config.yaml
n_layer: 11
d_model: 384
n_kv_head: 12
activation: "swiglu"
bias: "none"
tie_embeddings: false
parallel_block: false
init_std_up: 0.0513
optimizer: "adamw"
schedule: "wsd"
decay_shape: "sqrt"
batch_tokens: 131072
seq_len: 256
dataset: "wikipedia_en"
MLP neurons of a small language model. Each row is named by its layer, matrix (down: output weights) and neuron, and shows model dimensions 112-367. Each number is 128 + 24 x the weight over its row's rms, rounded and kept within 0 to 255. Numbers have three digits each. A neuron's up and down rows have the sign that makes its largest values positive.
Before each neuron's rows, "fires before" lists the tokens most often just after its 100 highest values on Wikipedia text that the model never trained on.

fires before: "1", "2"
L8.down567:142148138109150093120137142120147096130136110132143106147138151088104129148092085134115116146160178102158127123097140184173166166122091156118077131130100150114077128149159123121136126164128147140128136095155114105109139164116151086107100117135132150150150132128126119114104130098112135126154123083107143125114155121150115093140127105123136113085151106134118096105135110111144106129084139132142142119146092127137179123126121158117110135152178162130108107124152134111118157135150117123120099158127152143169133153108139174156093127188111144107110091091131136132122107129114141145136083086117128108114111096144112166094115112140097128164122097126078099137110151145145102067115160176110101133128139112151129191159125138149109144163125141146140132130086156131159109148162128

fires before: "1", "2", "3", "4", "8", "9"
L6.down690:145102113105121127132106105105146099125130109137124147172118121147104139169073122127151115087157130111159104122125138141101134139124108139160112101112158115162193158138109139139168111088142099115095108145118143107138138117139074147119135172112100143127174134130085173168123118135102138091138121190109131116162148136149145153160134142110099122120116112161140158109123144154107119144149105148133144115108110081116171150110163125134151122098135105156183115102151141116121125140149155157151113132123128099130122106128119091085132112090173158148096132123108134159100123128125106135154071088126124083124117138170138099099123123127122140120127136098187162188075164077148159135107147116148087163116087112140105107129123142117146131139135159109140121145133103124123115120115111

fires before: "\n", "9", " |"
L5.down660:131145135126084107065125126129080135126101155134141115043118106171122128121135154140136089111148132120098124117132176161123173134092135135104088101150095135187135118135123144103105088135143097142111122144131138170146118147087125138078102084080105104112169135173137120146120155099110120132165147089137089144132101140144088121104080122153134152119090140090098107117144168142147112138117159148114123146163136133159127140081143131104119114141144109120148113133103122160093137136133139120182167113115158103121130134121108137128080116114094099126155096133140166131135114137122132127154131172142183140100127170125128101165112126155158145172154155148153117118155124130118111134130104125144141184174110108112097115115121096114122199141179134100103114148154122160126126143144137

fires before: "\n", "-"
L8.down729:143136134140119130118101120142117128113126135144138145121117120104113129106120153113124129126101120163145136155120139152155144154037120139128130133109110138118154139104144124119107122122115148151111119155113111118162138138145104111078143153115103137125134130142130117125128104146088129136146147128132134098100139103106120127150139118141120136121119128122154126125133165112129128137125113139103120148123110138120255158091108104124125125162115124118121117117141118106159157135125110138104071123140107147120132109136116143116122107134134102134134121131161122132126121108150149139107125149101107140146144154143129130143108130114125142132112110113117125128119103126131121163137120105152119145105132139136119119135104133125143128105126111118113129151126133103126155123164129

fires before: "5", "2", "4", "1", "0", "3"
L5.down142:127122128086133122130129163085136093162151124148088113093138121155148148127114135117120106098122083129098119142168167120103129122091133120134139118116128133127111088142063155127099104167128142142151073116102130114117139139126111093121147172115125152093131159105161122109154138114124163147144152148112149138129090101153145120106123074115144068149119093114109123120119100135126124113169117129154133144119139141162130153124116152139133154083098151116183137067143145124127121080142136109125105154088175136115104179151104155104115129123169105115121167140153114114111110096142116122135125136144106124139146112160160150157151101137121116147136125135128152110141121105131161151136165111166151151117148119113093165095132127138077124118111151150127110150095173141112176157159148

fires before: " of", "1", " the", "\n", " a", " is"
L8.down35:139140178075063147163129160206125132163151128113123136130151153154130158105073160132125133141147127142140122118093145107145117127083150118132105126133154172162130141109175165119109118120117125112109154131154128124119133090151150106105132120127113124103142111157106126123117118100120120152130109128089095128156152110107122104095120147130145156133126095128090142130132104127165105159119125153125118117104111104124159158099122145138147128158106104133148098150144141135143088073115124110129077103113117178148161134123131098074164126164165097104084163086148148084125133136134146113162081101117123145145123129127126122137121149154097111147162092146137112133129150072118114141116156125172132119087135130155121145150125085132130112137135141153124091111098162122120165139200149

fires before: "1", ":", "0", "2", "3"
L8.down762:098102147155113110108136161101149129199050151157121133132146162125138130137128145147124129087109133101126138159163141109170107124134136090126128140124119121100140120090118128128098167144157124213111108155105143156133125154129117127127144106103159103175171154170140097119102113103133087142152083090154138143090166106104149153110151198140161113141105146127145134123102078148130139138186122162153134139119111109096149132151134142133152119095104107159112148116122150094126166108104099104171100124132141108106135096143152110169126081171157134132112151155139074117147132109094116140124142134166152138122137149128138148098133102122140153132142110114142149124171098148097113120096143156140128145134086157125089147134133104137140142156138117094155147132165159089131083143160084

fires before: "0", "1", "4", "3", "5"
L6.down291:166103115149167120142143148116108156143119139133114149147116111119151149079112126125095112113130108141115134114129083143111129111154139137128092140058106160082134143133106167138180145123136106117133148140086147118125091108128163141136134125169142115131152091173132134117118129127103169142141124057106117123096125157108109162182116152123128168159147155147079150134126092099147109148146155100115132140155138137170119085092089123115106106090142135134132117155103142124135146130113123125143046137079122092121133122133113169112103135132117099142129143135107110112098120125138061156117131147113160135129119131102128078196139189147115134152119150113144123133141177115119115113137092112073112116131124111130094140124117161106118167140146153092106154144153170120135150123142085

fires before: "\n"
L2.down714:147150144093144138141141122146123062145098150159138153128117117110101136101146121096165095116138107077144132138133117134138151102104126139107167126095096166153125169146145149153168094101107133107074131168111105142159136164150105135110085145124123116113115114124108113094148138137148151186125116126104148170137134147130125134131081120107118113154165136135079147123123115162125134120123139138078121092129131099162152102159142109102096088106125077149141122138118154103129128117092155121143152122111115122139154099142115135112123159109130135146148089137133183125110099097128124126127134109159157105125136105120135131070156176117132148165124143178094139099150127119143139091096142114120108145116096152136161125150167160146162146121141179145129125127172125116130169116112136

fires before: "\n", "s"
L6.down405:121186140167138139123113135109158135113154108129128118129125100159141132105135123104096104141119091113132116123141117143167159125140088104136151102099138131105138089143103094118131088119119083137163138160120127128127144136147127140162125172127120166159105152130136163144080102106138114151136132130111118112118143126127100129097095129095088135146078146100163057099121108165156178115136139112111137112119117142071164128123151124107140127132108120112141150107110153117083136106119125168150228123095125164138136135161093117099150157146135073096149127138118153111114115168141174161126141154141117134131139133074173124137125112147185156135101137110153108186118096156124124107171154114141147100137151110159132114123121171106170142123110122124137100115102102116112138127190142

fires before: ",", " that", " he", " \"", " the"
L8.down157:088087113134131103153120169163135159147115128129133130112126148129158149109090160123146175110082165137139157138127105102138135092147126136100118146133110119082101114142145136119127145111149107149100129139131119186115098151139135118147136103140135142142161140114119092148089125105104131130173105140125107098167142094107158123173101146117149134124133122129075185139138165124145104152132107124138096132172133096182113138145105145126133150159120145108102124137135123104151118109155141132157066134108149103161136123104164118103110135121133106137095135116078098112147141108104159097156172119135164119127134129093079111134130130118145094139092172131115154135141117154072094122121104143125113093119178124161095097120162118127119120143143181122117104131138143105099113174110120

fires before: "0", "8", "4", "1", "7"
L6.down133:190102139157152109125145111170093129150132130156135108124130131103119136133147122115165166080124126129130135082116100141134151098115117183150133127135105138116125137152103167162095076170134137169200112092123108157134103119165178103107126110124108130101113130161143110139118091124107113117102103136124105132129163109076170157116140153139113148153121113086104076129124133100135135154122107126137146118105138162160161126100140112125161142088140122141191137156124170132099139139134132151138159133128113109120124191119185151136143110126155159155136096140107161122139138095129100126135109110081134099126079186162086135118139136118141152090115114155101094110122090125135128093116109106163100127133129107135145154125127186111122159122087164132147167095108157125146125130159114

fires before: " /", ")", " (", "1", "\n"
L8.down280:120125151097187100124129131139136148107139123121128149106155117114160130139136124115104116147103126112124128078139131137135097109127171131142114108111085112154137106113125140132126112145096111163127117133158139124129112151120112171115114137121132161117101130124125100129114130140128130165104125136120103135096118104122139163161165136158071119143155140161141124149106133093109141122133173167149127155101141112123097068108166125102178101122129112096153182135121066136136129112077115103125203113141107093111097135157136127115116146109119136126112164116127143111180115147138142141111175184100151075131138110135116147149129098125118152152144148104142080100132126084116135147139157161128128129162176102131128134105125130112099128087149161167150173165156159170126176106128157

fires before: "\n"
L8.down607:077134145102160073098183134137123052108141176128111133115115106132119132130072096098136114116167100117126116133128138111123114133099134092133153125151136088166139094106127140127152130109157127191091150169097131084115118163099176138097126117145132089146133112129122148118148161132110119114153128100076166100163112106074157136161122124132135132136092128116161096130135141107153121103097166098124143145116134136133173088157115131144111127136141141123140134140136136119132158128101090152140166149158115120128125131121121126097090129134110152099095111109167137129114154143141117137148154129116161124151153088151145124168079165138157105136150132106139110164073126128128132145132104107131135167140155120132127105105102136137062161157168127152165135122165138154152110137122118

fires before: "\n", "-", " ", "|"
L2.down890:158138097148112146131105119117128111115107141100118135153118104150123153138124114106098126137110097105153137116146123098131124056088107123117126120097100124140106150163123152114095144116121117110155123118128115122142110148075118147021152104140077154086134104111128167151132150156148146137138153131143107141124141140159133147122093132105142144115138119107133082083142093115149120124164130167075155144110128154151132089119131157105103128150118148117136175115089121108137126118081112155097138132137118153098158114132129107126118121137131116168159110117148152114153145136160136162146135158129138089151149166156121131135150165104148134119162121127144119150097138133103129105074100136131093131096135124120119153157033124129119136107144097104135117102140140195127138137125144

fires before: "\n", " on", " |"
L6.down473:185076118151159132095101133181126136110103169109147106165133114152157137101137143113093131145098124139133142118156130103108126113102106103139124139108117115164150154122118146146091124132118107101116114120186124151148131099075124149129162093159089139115136120134101153138103151132132152136129119126145131121142106119129128157150110138127164155130121103119120101130116132146101157160092105112111171131122111173139096116113128156127136095100169123170112148119107122137131142101108113100121100128140071118135106149139133139117133168107141130136136133132134128090127125148153094116145140166133115118110146141123125157061112132118085143147120106165098126161083114117116150116127134185124129183154152127128124117117156137125121127082113158163146119081153139104105154083115135

fires before: " ", " Championship", " League", " E"
L8.down827:133108127115151107136166137154109114103110158153185109151121127101142121095158127146133096109167150139139156138091129148161142098104148108147154142156167146125084133138091123110148091093120166152085111155141134134162133147160092075087130135142154134118116136105118151143166112127147133143122111151069119113138107126136126132152111155113150138146120116140162116140074127122141067127145168118116134165101114112160153090131164108117104127128148131123133116150128142089141142110100085128132136159117154120117134131172148111110111120155111125167099152149134051128178156123124147136131121126106161072153142162152160139113119118173140154143129113106128122137122132103112119104175117124134140109102130096147120123121125145116134130104105168148122127102120130072112120132147104

fires before: "\n"
L2.down892:131142133124080153104092156161144121146136089105160097157114134173137142144083130117099101161159125073128123155160132089142161149175078119095119178097136135151147101142071124102137134133107078156098110154139123199151177108146134118179111127175100138126127120104109145116117095141096136138133156121121098124140162134126126095109069111167071090145120104139119132167093105118111104132117148138124117125117099147148122140121149155115109141163131129149131124111143136160139069139125127110153181095155123114121156115117119158136112129105128109130141121129121115115120111153128168123144131165122144084112160091131130114143141121134132091133112140122130111127156156123159081131091138111129131112096113136138157129121162131146118083126100106172101146097136136098095098116128145

fires before: " "
L8.down193:136097145122121159132131105146124145083131154116134109120111130130176132124126120126084077102122136115171144163129096086148140117098122138110126202113173152143092099163175108089156093092149157138084152099102114105160179127117153130137107163154132120106107139104068111137184105122124160109176181162120143143125136158103092150100149165110142133120149126089108153115120086142130112165115122123079142150148115091150105166122146116113138136134142112130148150167119136106129106120126095132156083109125172145140154151113140142117143143158129094150111116124170158147102104145100161112182153133088139178107098104122138113159116112159130132119076112092146148147106151152117120164087105158136112108136155096126135152166120139114128120114148114165140105133113129099131108104149107

fires before: " ", " November", " March"
L5.down457:141109154133136144147111152147125151126096117163138141111107118116111130048119108140116163081130155153088136112103146132163138089119116145122097140104137135143116118125154085178116094119130106163134119117127140109151133126150109125107144156119083163112124133152111120126133122134105088111105166129126117166144164091141108148155136122132157121137124090155110123119152124139182065141143147169112127151117098143165107119131156121118106143158160117134114113141137121127176142130125136130144092143117123111176139124096119100136165177137093080141096112107126157114155121147136146131117128129087139121155120140085122136148122177161103103096113131104159165109117161129138174154126102140111093148113126120157172103147186121103125115148172118116142173121149134102163132066125082

fires before: "5", "2", "4", "1", "0", "3"
L6.down370:143142110133151139113107139095125109170167115162126118080148122093135114129081143167127131070147075167108093092143159109104100151110116113104156100119125100155146163155121120168130084128116106145124132077101146115107124157090112089122173144159166130120126127164135130135126134125155075161100107136097156129104142165125161123159109137139127146119109125153117130128191118138130127119152100106148106096139125162139155126153150148156152166072129159157142150143102112123138108099150130146135123096111148153136099203112100151124115134122111077125133175144094164114134116123132149144161116122117170118125098135158096142117199116147135121159116133132107110116157138114132145129114156087132145162111137138155118109131131139109102113128157127166118150125082145129096143110184083

fires before: " ", " |", "\n", " −"
L8.down1015:150150139173103156154114112130118094107111131141117109129154065107109119149148127122068149167098169143140124096123156114147104113125154134129144162135080136155167110105125136123135120121153142143122129123116113114143114153194133142152151111118123126148141155145139090167148123113122089107124123108175072106112144150127117163136164133136107137161108175158112102090115140164137114120136127135113139153171105096130090110125147119138181115082139079087129142110117134130112128156133096130140152126100129092137092124116115103120112091127090127134137127133164187110123140113096096146157088173114161132127138132115154148140109064134163126117155115098192163116135131119122099136103090125120163108127132170122111152147140133144149145136121156137078136077167153132103129110104127

fires before: "7", "8", "9", "3", "6", "2"
L6.down920:140124119147119134123140122168111140096137100138099178131112138070128130110141122127137142175102102095165131126147104158125175161139120169135120112129152142134106144146131165141157134106158107142122170136179142128117123136143097126107095134120090176130111175157088117093144090106133126115154137128160122159101154158115100103175134154115106103120157159113163135097143113128133136118174097111138140113154124159168136129109112112114132162110141164118120117152150166136182150146141124126183134139115096148122125127097122094111120148109126144159107125099144114166104096165147153099163099119110080137106073121123111129114110114126102137135142183102135125133157128107148120104125135097067119125157114108185094167168151129097135110162143069142129114110104133117131139136118108

fires before: "1"
L8.down815:136158115159099106140149117087159144161155148114166118138180134125119133120110093109141153155118099091158108108172136143164135141128155150091153092151132178081155101162165118111132123137129148144132124109156123112128114155129153100112179169116157117114100129125117164143137097128100150123115146122131161135086133108150084140109119151123142104088114121113114103128150122148160128107129112130114150140113113114161185106159144106157114109171135107091119094120116099113153126101093113123145150072116178160129157167153124166148117099109109103116118078153149129089169119129123124163127161099128100162172094114144086100151139116140142141127135134096105108098076149119096161130091142109121135099146165163142158110130145147116098082172112122112122158124100131117093146095135100

fires before: " ", "-", ",", " |"
L8.down960:144098145122081192116110140152127134141158125178162135131159112139216135101097136137111156107094083142139148116120112116132120101099102113116117144067159122140128135144110160139136123136175164111128119149088126128156149158100131130108111073111112143116096081115087135126125130086177120099142130113144114111117119128110165147133124105112103101143084136127144071107144078161114146138135075128161152125139154113128176158150147112106168149141119074130136126133146096117151148128110144122094114109173151154127114095132145139135148124114152075124153162141139125085120168111134111118147150152091153130109097091127100114111110176144134129146190137140115147123110149133182097149145174126144151109130137163127100099143133071099124176118118144172114133160113165116144152141149116

fires before: ",", " were", " to"
L8.down38:137121121106145130121118162108155161152129113080115147130144103149108124103116122138134147129128092151144145101127201147164149121125139099110137118154106093108127108156137124103123131128139119115116147134164148140136142094149147111115147122157140116126148138187131098136131111105149133113134151126126100105163130136128109148123157096141129098094109106121085105103099130110113139127151128115061141116150095130125151096109113118092091133149133090098091158097124102130136108090157087142118159141132133123102141155110104152152092129089162134125101134094123126131133068124143093155148161098136093142140142107100124137122182128128107167164085125145091142131155152167074178131121136132085159125143181122119086144125140134139121146146106085116187115153100152121185110116165107

fires before: "|", "\n"
L6.down213:112095144128147126143119082126169146118115120083132094091133121110137126125133143120094158123124118123134111143072097144175098109073159155125133146122139141107127139173132148135143116097151121097130123128113155134134181132146160095082085104152119084109128124141114123125155122105118139161138110096135116099123149148084152116169057105122109145147122130106099113167144136154129138110098082098130139132133120116146134127127123134092178159130101131157114139099147131135131157145112143119116179131160138121112146138101123108089123176125157111126104152190084165157161137161130140117148111120118122117127148118118150106142126119127135124147106171111158156147086086137123098143123179126104174113128119117130124061155063144148124114113142136152144083082118115132163131101171144

fires before: " |", " ", ")"
L6.down458:178118117111082098145099096144153146100109177145111143084145062161149139153158162107114121163109096146156150109119122100143121111115153101088105117140125140180094145090149120145112131101157117105103118156148109126126119111107125156104138124081118139109146106144135132152162139090147139113114155127122159104161139128167109142101122110145122128139114135147125127137178124086114129115135147120089147070122137096133148153170105122104089107098134139121107139119110107124137075116130116157135111128142133122129131117138097139095134103128125108127089163154131118123124140158143137118141153133126149106160148109132129153198123097144133149136147123145129160088157160126163135106136139140154186130169143118107131115121133079157075151132127115172114063151134164184144113121110137

fires before: ",", " the", " a"
L8.down269:171154138118139124143143132107148106156113093138166074115126169116112142122165133144131131122126150132124147140136117109166163178145159103115131127145138109142091118135096138163144151169112153114157117126182157151101143135129136106132129135088092127116103122119134152133101150121144115112150118103109128145134116156127140106119128132142132100130115132125097118102136159118108121106122099112151090126145143128168181113127098146167149137103143140111115121152118165118167098132106126152136047161066112138128119140116130147181135157107196142123164105112114109144097173126145096125142151143144088123115098147116108115127155118113117087125140136150105110123133135147149136162130111123140088109138159130193121129095135129127139128135124139111087161129118164168109106118116113

fires before: "\n", " of", ":", ","
L2.down709:120152146123101159135122131162122151159198144143132135102124133128135115121092131139136131161139142135132124128163090091126096142108172141113128087113138122138123127098101121107131109096171088129095137131128135160104166128145112154099076139151131172128157128090109142120119155132132163160105117152112117113154099163124122124122137124141122133172097121144138106155092102131161166165105152127130144118128116142175101121123118124071134166136105169124105132115139159116089086097097150107119136106132123147112126110108143118084096143108121113117142108099137164116089132112108092120161130122107136105139118104128115130133109114084134123116177095136136126144129116136208102167081152155170139109128122101121116146167151129111104144123101162109128123108142128122101130140130115

fires before: "'", "',", "9", "3"
L8.down436:158089164104145091102128124092132132145128159101092103122130084122117154137095144122075092142127099137159165136129143080137118159118138131095144118147128156105117071173140130125128135094115123147139102150109104134081089147115136137141127146116161134107123151155109153101086142126128143186170133126157142156148115139097139131086103148125142129127114116109096152116127158139152153132142118169186097089162140143120100152121159103117098117101154068127100158116132148089131124164118152119163112103112122112154150092138128084142126108082158136145160135119101136160130147092147126121152132149092162115117100114155094116096123139173118157142116169161115156161166078130146166173130107139102088134121145086141162161155104106132075161152146097182152115118132109137131151120105121

fires before: "-", "\n"
L2.down276:111157091122113129132075097131121106127136132098121101127150097133142122160129110167078150124164104109118153122105131091159135153071093151149102148113121121133108162132135138129119111118150130135150141102130124129137102163126110142033148121143106145076133149126150113137157141115137132149180160138111134075123131131134147124151122131123119171095100130136123116138129130075114147162108153147146122143115123115157175112104121105090125157152114133092175128128144082107119136110098116142146153120133113128103168113104146108181144129097104130127142058106116119123163089146132117098152143132103129087139151113121126146129136094135118116161152114109126160167120147144130153122107137158116155141113122115132126122182073105137132130128153086124111110126136160148101159136074127

fires before: "1", "2", "5", "4", "y", " |"
L2.down602:158129135142103141138125140100116121145159106146122156124161155148101125170136130146110127111121142157109200101147103095144147134076140154115086102143152107108089083130157160159119135110105129168113104135108128162118161116118126084088075086100138114104152108113123179203133138140132123102185121132122115095118123096155103106137115081127146119123134162144174132115127095124086149102132121155112128134128104124135145136095148113130136115157086130118135095119136145109144131109101136149123120137129107135094150107128142096145133143129110146122128101155127140153145143135091144084099110118155124123154111152147121090165143134134119115108148160146154073118102139134150171153127106146166132159128142118146157105082093124096085175121108122122124155089087120145082114115099169

fires before: "5", "1", "4", "3"
L6.down868:143146151109149130143132154078118134124149169146077119118107125131182124137191111098139121099148097138151146158114152161132128144104102127129091104133176152106114157135131123123131093144116108159125130080085103118118135126112141120117151139156177090107161134141154115086131115110108141138130134128097111089115107142144127099156100132132119170116124134131113159083132113118127127135150129133116126145128098131117118159093127139151159138160143127135141145126137162142157164113113126086132086116134128102160125097110186127144109128118176138148161123129108152176132141148104107135095126125157131170111123141108175130099124108123142128104099117137125173142142119138160123139096146158138123124065108115171087166136133146142107114138121126132105159107106066135127119173144116

fires before: " of", "\n", "|"
L8.down177:132147132131062101171167108105117145089118125123120161086102154141101114126115144086141132121127160067158134141116135170153116111111129129115124175154141132114121136186103133138156120139153168154148112084140113090133168121109153128130163094122134091070123135133158129126129171105127135121076089130142133104181147100151130118142154169131114126150150148145130154149138106101147088129122139129125125161099134115088222151111089077093134148135118156132123112076153116149089129129100135116144159133145130134149129154140133150102159099159132121122111136117115111119135129150143151136081134142103070133103100121139122144177123097133075120106119125118131129172081169099154120120116116115129100075115117092152152112167159124113102103097162138163100085150137098160149112169179126

fires before: " ", " $"
L6.down15:121108085141117142106095142127169135127158137119084113121099140112128116097141188144119164143152102124133159124144069099150118107096094123143141135129132142100140106119113146139156159115153108112135127130154135101127147174134102131124111164128111114091146118118129122136139142154144170097128102094142169147140123130117117147107112120081143118143086118139143094108114115116083134186154111101156196163103154150163181142116091094119146169092145115134127162097143141118136091126154138195122134144111145140154125128142126131105129130102130127151167149122129175152109143122110117112146117163110146120143100130160123146096120145175166128118153061164117146114135139113143105139120148128107127142105141121206118131097129158097142120146129106151135106106159147083156111148113113

fires before: "1", "0", "2", "3", "9", "4"
L8.down11:127120114124131109109144130107120153119136125149144132152125082065118121164143076110144117147122114128139112140113161129078127121112116121090124107106164168126073124108126166106115120110107107149139108093174143105094097135109168149148140108084120149103110088141130130170086133128130150154122155144163089107150141120185076146144124128138148158141102088128080142098151139176086133173107117108143110146141136125155082116130138111127062167136089124125169167139111117127124134111109156152157142099136151155163119135155195168135125112129126121134155137148140106111140132092092159163132122097119159124121153129176095099137120137133123133152103147117102100146115142170136182113136149142090137144143103136116127182122136096150157122121126108150159148096140145115064131107145112

fires before: "1", "2", "0"
L8.down663:147147145098104122127120167176160098160127178116112189147124132122111128138146139150170101145098115134106141118146148121081105103128118135142150109166109098101080140155106125147098090157127148158094114126108126122133103104138150079091113161103139144160140150132093113165165121125100097125127151141115077149105083100129159163105156157130183124131117128140122129118104104122138084086172140123094181122069155133137191108125137113112154149148115146101095134124120119131138113109095138135106206098119113125174121094132142145125123118129126122129136118117078134096085144098092140104153111142156116155177119121105109114142167085118143173118141106125149146094110150137106174097143148097159138125129131166099112105104090152109098120075153164147121183145161116091134114092141133

fires before: "2", "1", ","
L6.down409:147130113165135166155118137094178155144132184100156169124158131081108125118157113084104113115156188120119119102143067108136119136153152103155129149042120119090153118135111168126122183098133121126101167142107145118128140171118132119115172096134107073154125145143126145104139165108144133139080137121150117168104105144133145160140150131122121143103132171128141133121152107178110129096138099120143110116124097111105157142117135149177125070153100113156180099113111154114133126131131106136127087142154147114106154112110127132135128128139116114160169132118106112105114113121094138113072155139123135116125155135140126128108132117095103161150122116166173128138123123119143143133139130127102162101144128142157104095124134151175140161122111122146134135119128125113149105123138134

fires before: "1", "2", "s", "-", "vel", "9"
L6.down986:132091092114084165171118118119136136116151136152085148147117091124182091120118158101116117108166120156128096106114175138149146178162141102093082139077127103126147175122118114121100157103138146143129130111143159126185127100150144123148153126167126120107118126112130147118109174179102119132113114120143169168176135092086109080135108195138145170146111151114118126114114138159156160121175139107105149100130113103133072103117112115146104101152127139127151099102097084159153120142151139122078129103145150120128136118085129156118140131120105131112174144124140103144135130133131101132089128122151136164118137160115091122122109163109099131156094160152144115155158123115113122157131131120145145114151122125133148076152134108098176190130190102171142144133126108130132134125117124

fires before: "\n"
L8.down338:121123124112122148126100088149072102134104090138153128104073106126113120126156120159177110097097172064109099131114164128136134153096117123131115101168148113127140112174150113097143163098125165103124136118150120071091187109168138135093117110101125139105106093133110123084127090116138166144108145107152133155151123131154111143112123112132154119110135159163133079124160102123144152130132159150137166135148147138137123117150114110173125151154128139104142125099133161158182121083147089162108181131164100161148139139121125161152135096159167070143121145047088125128131136134167114107126154122111125128117120126177121123114111129124111098171131151106157111111114123114108152108112131113141075109176137113177131122101100094132118113107139133183126109149078132145123123146153151

fires before: "\n", " "
L8.down537:089120126107161109121130114129122119150121149120157134137105139121123119118140104103130132140117111116127098153130120103130138149040115154136146095082120138153142144132121133095122101124130117115164101141161106139125146139099102125150095153130126144109110098124115145120133109112124115158108122094108139152147128117130134092108124131138124127140099132137133101106123096126151148152116095154097123114139147170128124100118116140125124139147131114135146133128118156126153122121126159145108015146121131123131135129143115130135127133124119135152145123127115145116094132141131105174095126128101119120095138107111150131132123116128142128129143123157131109115125122161136112124110129151119120150136110102114154135151226152138135144133142163151153150096126125124127137136126163

fires before: "-", " ", "\n", "ated"
L6.down855:111145136130136133181092109162145079163089105138185088145147135114129137101111128124136124114124100149149128121107127143135110089128109084150128127091125111111127100169144167141128147104156128162147098128104148124130091131122114138070147137147090155124133090124151117149186152098154154134163100098101127141126118138162084145143149151113110123142142123071140110084121120148147112149152134130058103150169132085178182204106134063167108158123166129126162134144105110138128141109138132144099127147108135122123154118150112140147128120134097122151092087100093121094167138145148093092130104168154112137109119087108104134136131162074119109126157143142094105157130068145126112145155165117126140144158135146125131116142132142134119162158102163103121101121114099133121143165150133

fires before: "1", "2"
L8.down162:122144076136095103166143160129145125154141155113171115134159080124131193130114112089155135171132151135176101097132112158147144144102173132079124082141132127109148144137119136145145130119169133147127168115140123115131127171117154084127102142126137131139128127101133168102105129162055165122131114104089148153119160117121102078103148161130181117085091149121175099126097114137166135070157136130135112114112130119154193123179136077120118105122126117134125126161113116125164120116126120112090158128132148149156128163138148113125108110143125119137147097159126143127132119085072100163124151107112103199165117118102073110124137136134113114143097171154158103157092167145082119087144127116110142106132166145125140132106151111104133096188157116139112141125125120114128149155132125

fires before: ",", ".", " by", "i", "s", " as"
L6.down1011:116142140085122112142145171122146099101124138134132117111175117169186090144085145110134181109160134140121120111139153164148099163155150097129162123137152118149157107131116124128096113121117130128134128125103136117136117151153176129120151162106122116159108140156117101126117121167146112163132113113153116153154147144052116142168134127102138105118160120079090087121115127116110120113145113103143114114164160133174125112096090138124110137122124133176123124156113164145132121143176119162106194147101141090146119124092145134112114128171133124077131106114120118104138106123143202111122109134143152137084121123105114143135181131113136128125134160113144127145132148110125150109093144112108138117114136149158103108117099112183111139097090125121144113123137090106123088117142098

fires before: "2", "1", "0"
L8.down485:128160126126127144116139171128156127095118106127104153100133145113166110150131152106156113161083129136128120138077083139118141138117160133116102144115130092116138100158150104137143119156150141120076109140095131118115092141125112097116139141131139134106138147117131171115141125133086118128117164166126124137102117153105137143176088131155153148126118132147125144144086128103187094136129118175115101143114138123138067126129119116141143148090121111120185155162104120141090128160115116117163181144178138114132145136149137122140154139150100123103146143153107090104153113093121137125114137143121122103079151123134110146123140096098109120170152128145144127121098109079111074126140127121121151126099117152169168176135085135169130107109145093093125130135117112141158100119157123

fires before: "|", "\n", "|---|---|---|---"
L8.down1022:120069118132121101102165106106118119134164077084167104111121118139122129129105114093095158196097122146118148150166133120128082124086125082152108131114109133129161111125150142106162166112126144090107155169086125091105118121118163124107169132107140143143129136124164122109148142134123120094138126166099079134148124132166133121162125149136159144126138145138106119146166112099114126147091122103130137144141132129121181132113127130162127170114113088158106156110105136183125104093131109083122130095105107113175189123147147131108107112177088129115131100077149150118135136138126074128129106132111108133114068140126146104147096127118125124126105130140153169138123130147160138125127142084126121134156110143139096130159154124130163134138172155149154184133180094147160105181168112